config.yaml
hidden_size: 768
head_dim: 64
vocab_size: 32768
norm: "layernorm"
norm_place: "pre"
tie_word_embeddings: true
init_out_by_depth: true
lr_mult_o: 3.0
beta1: 0.93
lr_head: 0.00383
schedule: "wsd"
decay_shape: "sqrt"
final_lr_fraction: 0.02
batch_tokens: 65536
MLP neurons of a small language model. Each row is named by its layer, matrix (up: input weights) and neuron, and shows model dimensions 272-335. Each number is 128 + 32 x the weight over its row's rms, rounded and kept within 0 to 255.
Before each neuron's rows, "fires on" lists the tokens most often at its 100 highest values on Wikipedia text that the model never trained on.

fires on: " ", "0", "5", "1", "3"
L6.up940 [170 178  86 149 119 120 179  69 126 206 173  60 112 108 111 100  98 192 177 153 197 128 111 142 126  65  68 143 153 155 132 165 141  90 113  97 100 105 143  90 152 138  99  85 159 129 115 113  91 160 161  75 119  86 133 191 126 123 127 160 171  98 133 115]

fires on: ",", ";", " as", " result"
L6.up72 [117 102 125 177 142 134 191 110  83  45  80 100 164 154 102 162 130  93 204 169 154  94 128 141 135 171 126  56 200 155 142 112 124 114 142 168  85 113 129  95 177 154 131 126  79 149 135  87 112 112 168 135 116  92 104  79  87 140 145  95 134 105 175 113]

fires on: " of", " on"
L6.up310 [117 148 141 117 170 158 138 156 100 101 226 165 142 177  76  77  95  80 133 135 119 222 124 130 145 135 117 145 183 118 136  98  99 138 111 116 124 133 148 141 130 105 161  97 137 144 170 122 110 101 149 117 119 178 111 148 151 113 133 142 100 164 108 138]

fires on: "\n", ".", "9", "8", " Se", "7"
L6.up1553 [133  96 155 118 123 113 155 121  76 105 139 157 127 105 104 124  96 159 143  89  99 165 114 147 142 175 132  85 185  71 169 110 124 104 116 140 113 185 112 118 122 127 132  67 118 121 117 119 139 192  82 132 119 102 174  85 147 120 127 101  97  81 144 138]

fires on: " a", "0", "th", " of", " important", "3"
L6.up898 [130 161  58  62 132 150  96 172  97 104 149 165 122  98  83 111 118 168 153 109 116  97 145 176 156 134 105  83 157 123 125 169 104 148 133  93 102 142  98 118  78 146 118 224 147 125 141  53 144 176 125 140 106 137 118 136 174 159  94  93  99 138  93 179]

fires on: " of", "-", ",", " or", " and"
L6.up2482 [166 159 169  95 129  83 165 106 154 140 102 136 167 145 143  95 135  72 146 110 104  96 111 125 170 155 109 105  95 161 140 150 121 133 140  88 121 149 151 151 174 183 118 113 133 118 105  93 216 130 158  73 105  84  89 174 145 134 117 135 149 124  99 177]

fires on: ",", "M", "L", " @", " L", "I"
L6.up1417 [114 129 137  98  50 169 167 138 174 125 104  92 106 164 118 120 115 101  71 143 136 135 141 142 118 146 170  34 102 147 163 109 138 128 127 127  95 116 100 122 106  89 123 126  97 115 163  95  89  95 121 124 125 162 106 143 103  92 155 123 167 122  89  67]

fires on: "\n", " |", " in", ":", " (", "|"
L6.up2899 [119 101  69 142  88 112 143  96 165 101 141 153 139 171 139 130  94 130  95 139 192 183  98 131  92 164 146 155 119  81 168  98 136  77  61 144 138 148 150  82 144  48 127 146 206 131  78 148 156 169 142 122 111  86 177  92 146 105 128 167 102 109  88  99]

fires on: " the", " was", "\n", " is", "5", " ("
L6.up427 [158 138 104 122 110 100 116  99 149 125 140 129 107  91 135 169 205  87 139 154 119 124 110  96 120 132 112 142 116  63 130 147 107  93 171 155 150 140 117 113 135 108 187  94 196 132 125 131 164 110  87 145 119 108 111 150  92 119 116 134  80  92 120 150]

fires on: " in", "9", "8", "-", " of", "6"
L6.up420 [138 118 128 115  45  56 127 116 115 146 121 149 210  99 120  72 144 175 101 157 107 145 142 170 147 118 170 107  87 149 120 135 112 158 120  80 138  93  28 178 154 123 115 123 109  76 110 141 171 131 130 122  47  86 122 100 154 159 104 115 139 119  94 125]

fires on: ",", "s"
L6.up2686 [153  91 100 129  61 171 132  97 108 116  98 116 110  87 115 172 106  94 140 174 127 134 139 185  93 153 136  84 150  96  91  38 161  68 159 131 118  89 143 107 105 153 120 151 119 113 124 100  98 110 178 155 106 118 150 181 112  98  73 153 164 122 146 100]

fires on: " and", " over", " well"
L6.up2947 [165 182 144  98 135 120 128 176 120 164 124 136 105 158  70 143 102 123 116 107 115  62 110 173 103 149 119 147 145 116 137 162 140 124 123  73  77  78 105 134 165 116 109 139 141 104 118 158 122 101 115  96  98 127 113  91 144 171 109 127  75 142 118 117]

fires on: " the", " ", " of"
L6.up2720 [158 146 147 119 156 159 130  93 125 132  64 110 119 121 112 101  48 103  55 133 159 166 177 108 116  93 134 114  89  94 155 151 122  78 155 131 117 132 168 136 157 161 171 122 116 114 132 153  97  77 107 180 124 124 108 127 185  55 152 105 174 141  61 164]

fires on: ",", ")", ".", " –", ":"
L6.up728 [104 135 121 113 113  96 131 147  76 165 120 136 143  86 119  39 138  71 131 104 132  93 113 127  82 116 122 119 115 121 154 103 114 145 120 106 168 126  92 124 112 188 155 129 140 121 136  64 112 121 150 128  78 107 136 165 149  94 134  97 147  68 101 130]

fires on: ",", " and", " of", "0", " |"
L6.up2332 [121 225 215  58 116 111 117  98 126 109 150 162 134 131 123 154  85 123 122 113  69 132 111 145 169 122 103 140 104 145  87 108  80 107 134 136 113 119 162 121 157 178 125 108  97 111 124 141 172 106 107 129  77  87 130  93 129  99 123 100 124 114  90 130]

fires on: "–", ".", " to", " on", "-"
L6.up1495 [150 211 116 143 156 151 163 159 125 117 157 123  72 138 169 151 138 191 132  89 149  97  98  58 109 138 142  85 150  24 135 113  88 147  91 138  85 108 127 134 148 195 111 122 147 124 157 165 129 149  81 144 122  86 211 150 137 202 103 124 180 120 124 148]

fires on: "-"
L6.up763 [134 133 153 121 132 162 135  92  99 141 111  95  94 113 155 107 151 112 196 118  48  53 139 145 142 201 143 150 117 102 105 188 149 155  87 109 143 125 110 104  85 146  93 165 163  80  95 131 109 187  94 113 110 114 171  87 137 137 200 170  68 158 152 122]

fires on: " was", " were", " Succeeded", " Preceded", " Ref", " later"
L6.up2975 [158 124 121 134 104 121 106 138 146 122 155 127 121  65 118 141 144 109 152 114  91 138  97 185 178  73 105 125 131 147 188 151  19  86 168 152  97 150 145 101 111 142 110  96 115 123 129 143 121 130  68 173 100 135 138 211 102 125  66 151 112 160 123 179]

fires on: "-", " to", "'", "0", "1"
L6.up1787 [105  55  83  78 131 121 131  87 129 126 168 158 164 110 215  83 194  92  91  95 116  69 167 190 119 161  86 120  96 129  77 100 128  95 123 143 176 118 126 144 108 128 127 144 141 154 148 105 137 167 144 117 101 141 156 183 170 120  90 155 194 180 120 133]

fires on: " ", "2", "-", "3", "5", "1"
L6.up2810 [114  92 125 124 161 179 191 109  94  87 148 105 106 101 129  93 165  91 202 119 123 134  86 138 119 158 125 166 114 129 124 178 124 187 184 128 162 148 152 111 121 120 129  75 182 117  86 128 105 152 113 106 120 131 186 150 145  94 110  61 129 155 185 159]

fires on: ",", " and", " to"
L6.up697 [133 154  62 147 106  78 129 148 141 130 159 140 117 138  63 132 102  95 145 101  58 120 153 178  68 173 130 122 169 139  89 177 120 125 138 148 120  96  93 140 121 129  89 147 138 121 146 163 208 117 157 108 126 131  79 101 112 130 106 111 146 125 145 169]

fires on: " |", " ", "0", ";", "\"", ","
L6.up2587 [136 139 146  62  76 134 171  72 131 116 122 107  40 166 145 150 114  90 126 166 141  95 133 123  82 163  57 129 152 129 100 106 139 203 138 133 136  68  98  90  70 116 114 149 155 139 138 160 140 166 175 114 143 144 124 119  94 170 127 152 132 125  35 130]

fires on: " and", " are", " later", " then"
L6.up1922 [142  90 125 181 133 147  95  86 154  62 154 103 135  87 175 116 158 150 105 105 123 110  72 133 106  85 199 153 124 103 169 116 141 131 133  99 105 150 143 136 141 155 133 160 155 163 110  71 142 102 117  73  85 157 120 193 142 173 109  96 170 124 154 150]

fires on: " the", "-"
L6.up2536 [142  78 103 145 162 113 159 134 153 149 172 142  95 121 163  80 167 110 142  80 123 124 116  93  76 110 146 146 115 121  97 101 119  98  85 156 135 140 146 164 122  93 108 147 149 107  83 149  99 110  84  73  80 154  98  72 105  74 128 145 133  94 141 108]

fires on: " ", " in", " to", "4", " from"
L6.up2052 [123 119 128 144 174 141  83  55 179 132 133 127 192 141  67 132 109  99 160 145 176 134 142 171 129  96  76 134  59 164 136 128 110 155  83 155 108 135  98  91  72  94 129 173 143 162 111 116 136 143 129  88 178 151 164 124 160  84 227  88 105 162 109 122]

fires on: " and", ",", "|", "-", " by", "s"
L6.up2420 [130 158 102 112 118 101  85 111 140 120 102 110  93 143 133  93  99 150  89  87 162 163  52 124 180 136 112 108 169  65 179  94 163 149 162 104 158  79  91  94 112 110 155 174 203 170 113 134 145  90 156 163 145 144 155  95  65  85 118  91 160 128 172 104]

fires on: "'", "p", " to", "h", "n"
L6.up372 [130 167 126 113 105 126 176  90 130 138  95 124 124 153 102 123 109 196 106 137  80 176 164 120  80 147 125 102 142  98 121 109 117  75 118 164 136  97 194 104  44 157  96 141 132 110 125 129 129 130 111  62 158  81  64 132 146 167 129 108 152 163 145  87]

fires on: " B", " M", " L", " H", " a", " N"
L6.up2959 [135 204 167 185 155 133  92 149 155 166 102 142 106 129 124 110 139 104  75 138 131 143 155 157 170 137 157 104 115 154 122  93 168  88 121 158 137  93 164 151 140 178  60 117 169 136 163  85  77 145 128 134 156  94 111 144 136 216 186 115 114 141 127  74]

fires on: "-", "1", "4", "3"
L6.up2386 [148  91 143 141 122 128  97  99 108 122 123 131 108 112 152 135 121 118 145 151 150 117 120  91 105 110 126 111 119 132 169 116 166 172  58 222  85 136 131 115 148 103  81 178 154 125 148 109  99 159 128 155 101 117 119  92 198 101 134 124 121 138 127 128]

fires on: "s", " the", "'", " his", " "
L6.up1839 [185  97 193 124  58  80 100 132 199 150 124  94  98 116 132 150 125  85 110  73 110 134 131 110 141 134  90 151 108 106 172  48  80 110 136 129 107 148 120 109 135 126 130 179 160 188  95  88 105 142 139 153 158 125 140 150 170 142 138 132 149 133 136 103]

fires on: " of", " and"
L6.up1271 [156 115 176 163 179 196  66  95 147 148 134 149 121  42 141 122  97 150  99  73 139 198 103 151 119 139 122 164 125 107 122 139 163 119 167 132 136 152  94 101  70 156 117 150 150 106 120 151 167 115 153 109 143 223 125  85 122 163 146 119 157 118 133 107]

fires on: " ", " the", "."
L6.up1473 [112 129 115 163  97 166 145 127 158 180 142 145 147 139 143 125 144  85 183 115  89 117 158  98 114 146 154  54 118 109 126 144  89 174 149 157 125 145  64 126 188 113 207  90 153 124 141 125 131 133 121 186 108 113 114  91 153 117 169 123 128  97 131 134]

fires on: " a", " The", " A", "9", "8"
L6.up1456 [126 162 150 131 138 160 103 138  86 116 147  70 161 151 108 136 118 154 109  87  88 150 109 132 154 159 156  94 133 147 140  89  69 100 123 190 119 145 126 184  92 109  95 149 140 145 136 122 161 128  93  95 107 139 165 131 124 132 151 118 111 141 121 117]

fires on: "1", "2", " to", " well", " his"
L6.up571 [196  98  91 121 154 119 174 169  85 125  94 167  60 140 105 155  82 149 137  65  54 118  98 121 172  77 139 108 104 171 135 102 227 112 121 117 168 120 132  97 144 125 107 149 136 181  97 134  89 109  83 115 151  91 128 109  89 146 121  85 119 141 156 145]

fires on: "1", " ", "2", "3", "(", "4"
L6.up2516 [ 65 126 130 138 129 112  84 149  94 166 148  93 110 125 157 116 144  97 136 147 137 105  99 113 179 111 157 175  93 126 135 120  67 188 155 150  71 102 118 181  76  78 160 160  98 154 161 127  98 107 116 104 194 133 103 102 128 106 185 102 127 199 155  98]

fires on: " and", " &", " in", " or"
L6.up1270 [126 101  38 146 120 197  84 120 107 156 209 102 156 132 175 110 144 172 128 134 168 154 108 165 209 145  84 147 141  84 126 132  82 110 104 144 130 127 122  92  80 122 118 111 114 116  97 126 117 146  85 119  99  95 119 109 101 178 159 121  76  99 126  90]

fires on: " of", ".", " for", " the", "'"
L6.up2633 [108 167  82 129 145 133  87 137 133 190 127 155 158  78 153 111 115 126 111  86 107 109 160 134  75 144 103 155 170 151 106 102 120  89 148 137 108 169  77 138 131 115 170 126 138 131 121  55 152  58 176 143 129 151 168  62 103 102 112 137 117 168 149 130]

fires on: " ", "0", ".", " of", "s"
L6.up2015 [143 121 124 105 120 111  93 177 144 179 119 122 104 175 111  93 101 150 163 124 179 134 124 171 207  88 134  93  88 150 110 154 104  97  93 133 130 155 100 180 156 110  80 172 141 165 156 149 127  75  95 135 120 109 180 160 164 123 108 146 102 157 110 154]

fires on: " of", "7", " ", "–", "8"
L6.up2532 [116 115 131 143 190 176  99 166 115 125 114 147 101 100  76 120 106 127 178 116  85 103  75  86 175 152 109  74  98 162 159 125 127  51 145  71 175 110 123 118 142 149  67 173 130 153 131  88  91 169 164 145 125 154 100 133 142 118 140 137  90 166 109 124]

fires on: " the", " municipal", " to", "2"
L6.up923 [158 167 155 110 139 126 101 145 122  84 144 159  79 110 102 136  67 193 130 141 155 102 156 130 131 163 122  76  84 133 109 124 128 114  95 135 123 193 116 127 164 134 161 135  92 185 135 130  90 157 121 114 153  89 156  94  70 108 138  81 159 202 171 127]

fires on: "8", "1", "6", "7", "2"
L6.up1702 [149 118 143 116 140 170  94 131 148 113  99 190 136 154 180 131 128 198 148 157 193 137 106 162  71 144 120 132 137 173 159 204 161 175 169 120 129 115 125 109 158 153 127  91 141 120 188 103 133 130 108 103  63 121 170 100 169  97  91 123 141 109  93 124]

fires on: ",", "===", " ===", ")", "\n"
L6.up624 [148 151 154 114 111 168 162 139 124  74  81 142 130 154 134 131 139 103 107 146 148  61 153 129  79 227 140 134 129 137 126 100 115  90 153 122 101 111 129 138 166 147 115 148  95 175  97 102 141 159 159 153  81 125  85 152 109 137 105  54 163 123 119  69]

fires on: " became", " the", " a", " become", " as"
L6.up156 [130  68 139 167 142 153  96 162 121 155 130  95 111 100 146 134  16 123 157  92 156 120 139 121 163 117  88  93 103 114 129 181 102 141 118  66 110 159 162 149 139 132 126 160 169 131  74 109 100 210 118 107 145 165 139 136 171  81 143  99 122 153 151 104]

fires on: ".", "0", "'", "–"
L6.up1788 [161 131 118  83  77 154 142 198 159  79  98  86  73 192 170  86 113 186 170 153 129 128 103 106 119 121 134 178 136 120  87 116  83 149 182 134  80 146 113 115 186 135 142 130 116 109 186 151 116 155 178  82 111 122 114 102 185 166 106 144 165 162 116 148]

fires on: "1", "3", "0", "7", "5", "8"
L6.up441 [136 159 137 165 149 156 111  99  79 100 135 140 136 159  52 175 110 159  62 118 109 128 130 149 190 130 176  89 171 132  66 126  95 142 123 144 158 193 138 103 131 100 115  89 144 153 168 137  86  97  88 183 148  85  84 110 112  96  99 116 187 137 104 109]

fires on: " and", " the", " ", " in"
L6.up2307 [165 129 106 150  94 124 108  90 136 140 169  76 126  73 132 145  91 112 186 106 128 162 112 111 134 141 121 127 142 174  56 173 127  77 129 179 155 130 155  81 102  70 154 149 125 174  64 119 174 106 172 119 128  76 104 147  84 117 127 155 111 145 128 171]

fires on: "2", "-", " Supporting", " Award", " Comedy", " Dramatic"
L6.up1339 [107 148 126 100 142 180 133 141  95 129  94 146  98  92 143 149 159 135 138 138  87 105  87 119 143 120 112  98 107 119 158 155 164 209 194 143 190 116 150 141 184 113 118 112 143 120  72 119 135 133 123 127 127 133 174 158  38 100 157  90 108  96 138 130]

fires on: "1", "0", "3", "ley", "2"
L6.up1935 [174 131 127 141 157 116  98 112 124 162  59 143  79 119 140  97 161 159 173 120 110 123 187  83 108 151 135 169 146 136  90 163 152 123 142 112 123 130  99 148 111  95 149 172 151 135 150 125 118 141  99 150  77 183 164 168 137 104 107 119 142 158 203  99]

fires on: ".", "'", "2", "/"
L6.up714 [143 212  97 155 101 116 116 147 126 137  62 164 162  99  93  71 107 183 136 105 108 120  72 105 171 120 180 155 103 126 125 141  93 145 123 140 126  81 129 108 154 144 120  88  73 150  92 160 117 177 165 138 125 124 123 115 148 157 121 149 171 184  50 164]

fires on: " a", "\n"
L6.up2538 [142 172 120 148 155  80 148 134 142 172 123 149 102 158 117 136 106 126  96 115 149 105 151 170 166 213  83 149 137 147 106 149 211 124 136 136 170 174 110 114  84  98 104 147  91 102 131 122 121 157 148  95 130 110 175 143 148 113  96 113 129 157  90 107]

fires on: " (", " and", ",", ".", " on", " by"
L6.up961 [151  49  94 172 115 145  93 149 118  95  78  71 154 144 211 113 120 159 123 121  83 122 184  97 104 184 116 105 149 124 165 172 130 112 109 141 115  45 112 113 148 105 155 134  99 141 135  93 167  73 193 125 135 123 134 133 100 117 150  88 102 107 143 162]

fires on: ",", "ic"
L6.up653 [134 170 136  93  80 126 104 130 146 150 184 120 161 129 153 144  43 130 129 140 103 150 133 129 117 120  72 117 106  90 134 152 157 149 132 109 141 151 150 138  94 109  95  98 159 114 165 188 147  57 150 122  82 107 124 125 136  87  89 115 113 135 154 136]

fires on: " |", " an", " a", " (", " one", ");"
L6.up229 [195 132 166 127 141  91  85 130 123  89 135 158  81 130 105 149 145  78 113  83 136 137  92 110 150 161 138 135 178 138 126 111 108 152  77 120 157  82 103 120 161 132 155 149  95 131  73 116  92 137 149 101 107 133 128 120 145 121 129 174  84  81  74 131]

fires on: "7", "6", "5", "0", "4"
L6.up820 [ 98  91 141 110 124 158 131 109  55 119 100 130 122 169 147 149 115 154 146 147 100 114 145 119 142 114 106 109 170 133 124  61 115 132 147 127 137 133 133  95 208 126  81 160 202 146 121 116 209 127  37 161  71 112  92 131 132  77 112 110  71 151 106 153]

fires on: "0", "9", "5", "8", " |"
L6.up1794 [117  96 137 118 106  89 107 117 125  96 112  84 138 149 173 135 138  98 154  75 160 154 146  53 174 170 104  85 107 135 163  74 146 143 173  77 133 125  67 166 106 142 147 168  92 166 141 158 132  65 136 102  96 103 156 149  58 170 104 130 157 159 148 156]

fires on: " the", "'", "s", " The"
L6.up689 [142 144 164 105 121  70 178 171  88 150  87 142  72 109 156 181 123 107 172 211 102 121 136 119  88  96 138 101 170 154 118 139 112 196 125 121 151  96 119 135 155 116 129 106 146 154 148 191 118 125 123 152 153 110 165  73 199  78  60  94 132  58 185  97]

fires on: " the", "s"
L6.up1837 [ 50  77 130 140 148 144 188 111 132 168 133 152 116  98 128 155 113 139 151 152  96  70  67 102 136 113 103  87 132 113 135 161 141 113 174 110 150  79 174 127 139 109 140 119 129 141 163  60 149 167 131 124 126 123 132  98 169  88 119 108 163 126  88  94]

fires on: " and", ",", "-", " or", "/"
L6.up1738 [155 118 133 190 135 148 163 126 195  62 174 120 139  97 104  94 172 135 145  52 118 138 100 192 137 117  66  77 145 115 125 122 180 109  78 102  96 134 144 121 122 199 127 174 128 152 119 178 158 146 126 114 171 183 124 182  67 127  86  92 162 158 115 177]

fires on: " The", "The", " New", " ", " the"
L6.up1192 [128 101 120 125 144 124 190 165 167  68  83 185 131 115 143 127 151 130  97 153  93 168 194 178 109  92 170  84 149  83 118 194 130 146 152 164 116 217 119 122 142 148  97 154 124 149 107 155  74 111 109  87 119 139 124 148 120 142  78 134 141 150 149  97]

fires on: "'", "-", "z", "t"
L6.up2 [150 146 118 210 146  88 165  87 155 108 176 143 117  94 173 105 126 129 157 135 138 123 100 107 136 149 102 134 151  97 172 110 131 128 106  74 136 127 185 159 169 140 100 153 108  84 120 165 123 133  68 158 147 162 119 107 140 144 133 113 147 105 126 118]

fires on: " to", "'", "%", " have"
L6.up2380 [ 81 105 100 111 105 140 155  60  88 141 141 102 127 118 111  48 148 110 108 128 128 154  60 196 106 131 149  83 101 110 125 129 197 133 149 120  84  23 153 130 101 121 104  59 117  90 144 101 149 165 124 102 102  90 123 126  98  76  94 179 137 163  82  87]

fires on: " ", " |", "ped", " of"
L6.up966 [129 107 177  80 125 127 123 101 199 127 195 149 108 136 107 182 146 147 129 150 115  82 105 162 103 171 131 116  88 188 180 153 109 167 113 130 122 172 158  66 148 105 155 120 155 135  97 156 105 177  98 108 175 110 102 107 148 130 159  94 192 110 120 116]

fires on: "2", "-", " ", "V"
L6.up2643 [148 164 126 146 158 107 166 103 118  79  73 156 159 153 109  89 169 127  95 105 121  98 149 126 136 110 143  95 122 134 106 183 139 103 135 136  97 158 147  92 122 114 200 112 127 176  65 136 109 148 180 110 137 158 101 128 104  98  99 129 147 106 154 173]

fires on: " and", ",", "),", " ("
L6.up52 [112  99 109 159 156 133 114 157 111 143 167 141 148 162 141  76 135 136 101  74 125 169 130 144 123 168 133 123  62 176 135 120 122 131 133 101 148 172 129  83  83 112 125 151 113 105 111 101  84 183 187 116 117 155  80  85 150  95 127 174  36 141 142 153]

fires on: ".", "-", "–"
L6.up1720 [140 113 140 171 123 188 222  42 108  95 135 146 159  99 116 119 131 135 123 126 117 121 107 152 121 176 128 100  90 122 141 161 110  97 101 111 104 119 145 171 186 191 161 134 142 137 130 162 111 121 126 171 166 116 122 157 136 113  40 123 170 150 120 148]

fires on: " of", " and", ",", " the"
L6.up112 [124 102 133 119 108 174 173 153 124 121 132 127 150  53 134 152 136 150 152  89 185 112 147 115 182 149  58 148 113 108 197 124  86 124 166 144 128 128  89 127 103 120 173 148 119  89 138 126 133 115 192 108 125 142 123 146 137 118 111 138 110 117 119 134]

fires on: " ", ",", "/", " or"
L6.up737 [143 151  98 120 120 150 147 119 152 184 188 144 126  88 138 113 171 109 119  89 201 153 101 145 198  59 182  96  83 103 124  91 125 176  82 137  91 193 118  85 136 169 173 116 154 109 116 129 117  25 149  78 133 114 151  99  89 174 170 143 154  49 176 129]

fires on: ",", "),", " days"
L6.up1630 [128 126 115  76 104 170 155 130 117 121 170  65  97 172  92 103 205 152  88 148 119 116 126 147  86 194 133 130 138 167 118 130 159 170 105 147 164 167 115 145  67 146  98 134 150  91  81 148 103 164 127 123 128 177  83  81 151  94  84 183  78 149 129 165]

fires on: " they", " to", " he", " she", " who", " They"
L6.up663 [ 88 122 136 161 144 131 193 133 126 138  71 102 145  99 104 150 108 102 148  85 131 184 118 185  96  98 134 120  87 157  96 147 110  73 100 103 145 133 126 103 173 141  81 111 154  83 127 134 172 141 115 150 114 148 165  90 127 141 109 174 117 161 141 158]

fires on: "\n", " which", ".", " ", " to"
L6.up2116 [132 160  97 116 123 136 131 119 123 158 109 143 121 125  71 121  88 103 139 103 159  77 111 118 173  61 145 160  54 134 120 172 127  92 130 118  52 141 164 103 155  77 104 153  83 156 167  99 148 123  78 107 133 160 123 197 108 159 129 101 114 124 104 168]

fires on: " the", " to", " "
L6.up2270 [168  92 183 181 110  86 179  99 124 107 101 150 186  75 123 138 148 107 138 117  64 175 151 147 133 145 169 156 135 103 167 110 137  60 119 111 131 192 151 111 141 106 114 129 156 164  77 115 209 138 191 104 184 168 150  94  88  78  77 141 119 130 164 145]

fires on: " and", ",", ";"
L6.up2437 [ 96 198  84  79  86  72  98 152  62 174 130 101 171  72 150  53 146 116  87 138 135 118 180 147 114 137 161 103 141 161 117  85 143 115 113  90 148  97 129 114 107 124  89 196 135 128 126 159 221 134 112 165 103 129 124 136 156 106 163 150 189 107  86 131]

fires on: "'", "s", " his", " after"
L6.up2566 [131 162 121 106 139 144 167  97 167  86  71 174 123 147 172  92 187 148 128  80 148 142 110 117 148 121 120 109 156 110 134 121 130 122 154 144 132  56 133 150 121 173 126 117 121 155 138 173  96 139 145 115  79 174 119  98 137  79  83 117 105 118  58 156]

fires on: "2", "e", " E", "1", "7", "St"
L6.up1918 [ 77 179 143 127  91 119 131 121 114  32 127 142  81 158 144 132  83 111 160 150 138  76 104 142 188  81 151  60 134 118 109 115  84 142 111  91 112 160 165 124 128 136 141 152 152  94 132 167 101 160 130 133 182 141 108  64 123 138 141 116 100 133 123 192]

fires on: " at", "1", " ", " a", "3", " the"
L6.up1107 [157 133 181 117 132 158 160 189 140 187 184 194  59 107 120 149  94 107  86 135 132 184 141  90 109 107 120 149 129 124 143 130 137 133 155 114 129 129  53 106 162 132 145 134 135 110  97  85  85 121 110 116 115 103 190 156 135 151 100 149 114 122 131 126]

fires on: ".", "4", "0", "3", "5", "7"
L6.up1040 [116 131  43  73 121 129 220 161 147 137 127 162 104 117 138 138  84 126 125 122 153 112 116 175  91 126 167 133 161  82 147 135 171 130  72 101 103  87  94 107 120 133  93 104 155 145 124 108 120 110 138 113 180 113 143 147  51 128 108 136 189 145 102 110]

fires on: "8", "7", " and", " helped", " help", "I"
L6.up1101 [145 118 191 106 167 159 127 177  78 165 151 162 164 115 145 138 123 131 134  83 102 152 124 154 146 109  83 138 130 115 167 127  90 126 138 117 139 126 105 215 126  87 100 133 169 104 161 115 194  90  81  62  88 174 140 161 152 118  95 128 153 126 139 120]

fires on: " and", " rebounds", " |", ";"
L6.up2179 [139 193 135 111 151  99 109 122 126 191 108 186 113 139 129 106 172  74 143 136 110 100 134 109 108 128 122  85 178 103  93 122 105  93  65 102  99 160  87 151 185  88 120 170 154  94 139 123 139  95 110 137 151 142 169 163 108 132 108 103  75 126 126 152]

fires on: "8", "3", "1", "2", "6", "4"
L6.up2997 [125 169 130  76 173 132 172 106 126 107 122 121 112 176 143  59 159 133 119 161 130 125  93 124 133  91 115 101 114 137 165 187 120 140 120 117 134 137 110  85 118 141  95  89 154  98  38  67 152 124 108 106  79 141 143 139 147 129 130 126  36  75 117 163]

fires on: ",", " was"
L6.up2186 [125 110 139 123  77 163 123 154 204  83 110  65 126 149  86  83  97 123 106 122 116 138 184 151  78  45 125 133 132 114 164 122 102  96 121 111 130 180  95  94  77  85 159 136 170 131 157 148 143  72  87 149 100 136 115 186 131 125 125  34 110  77 156 163]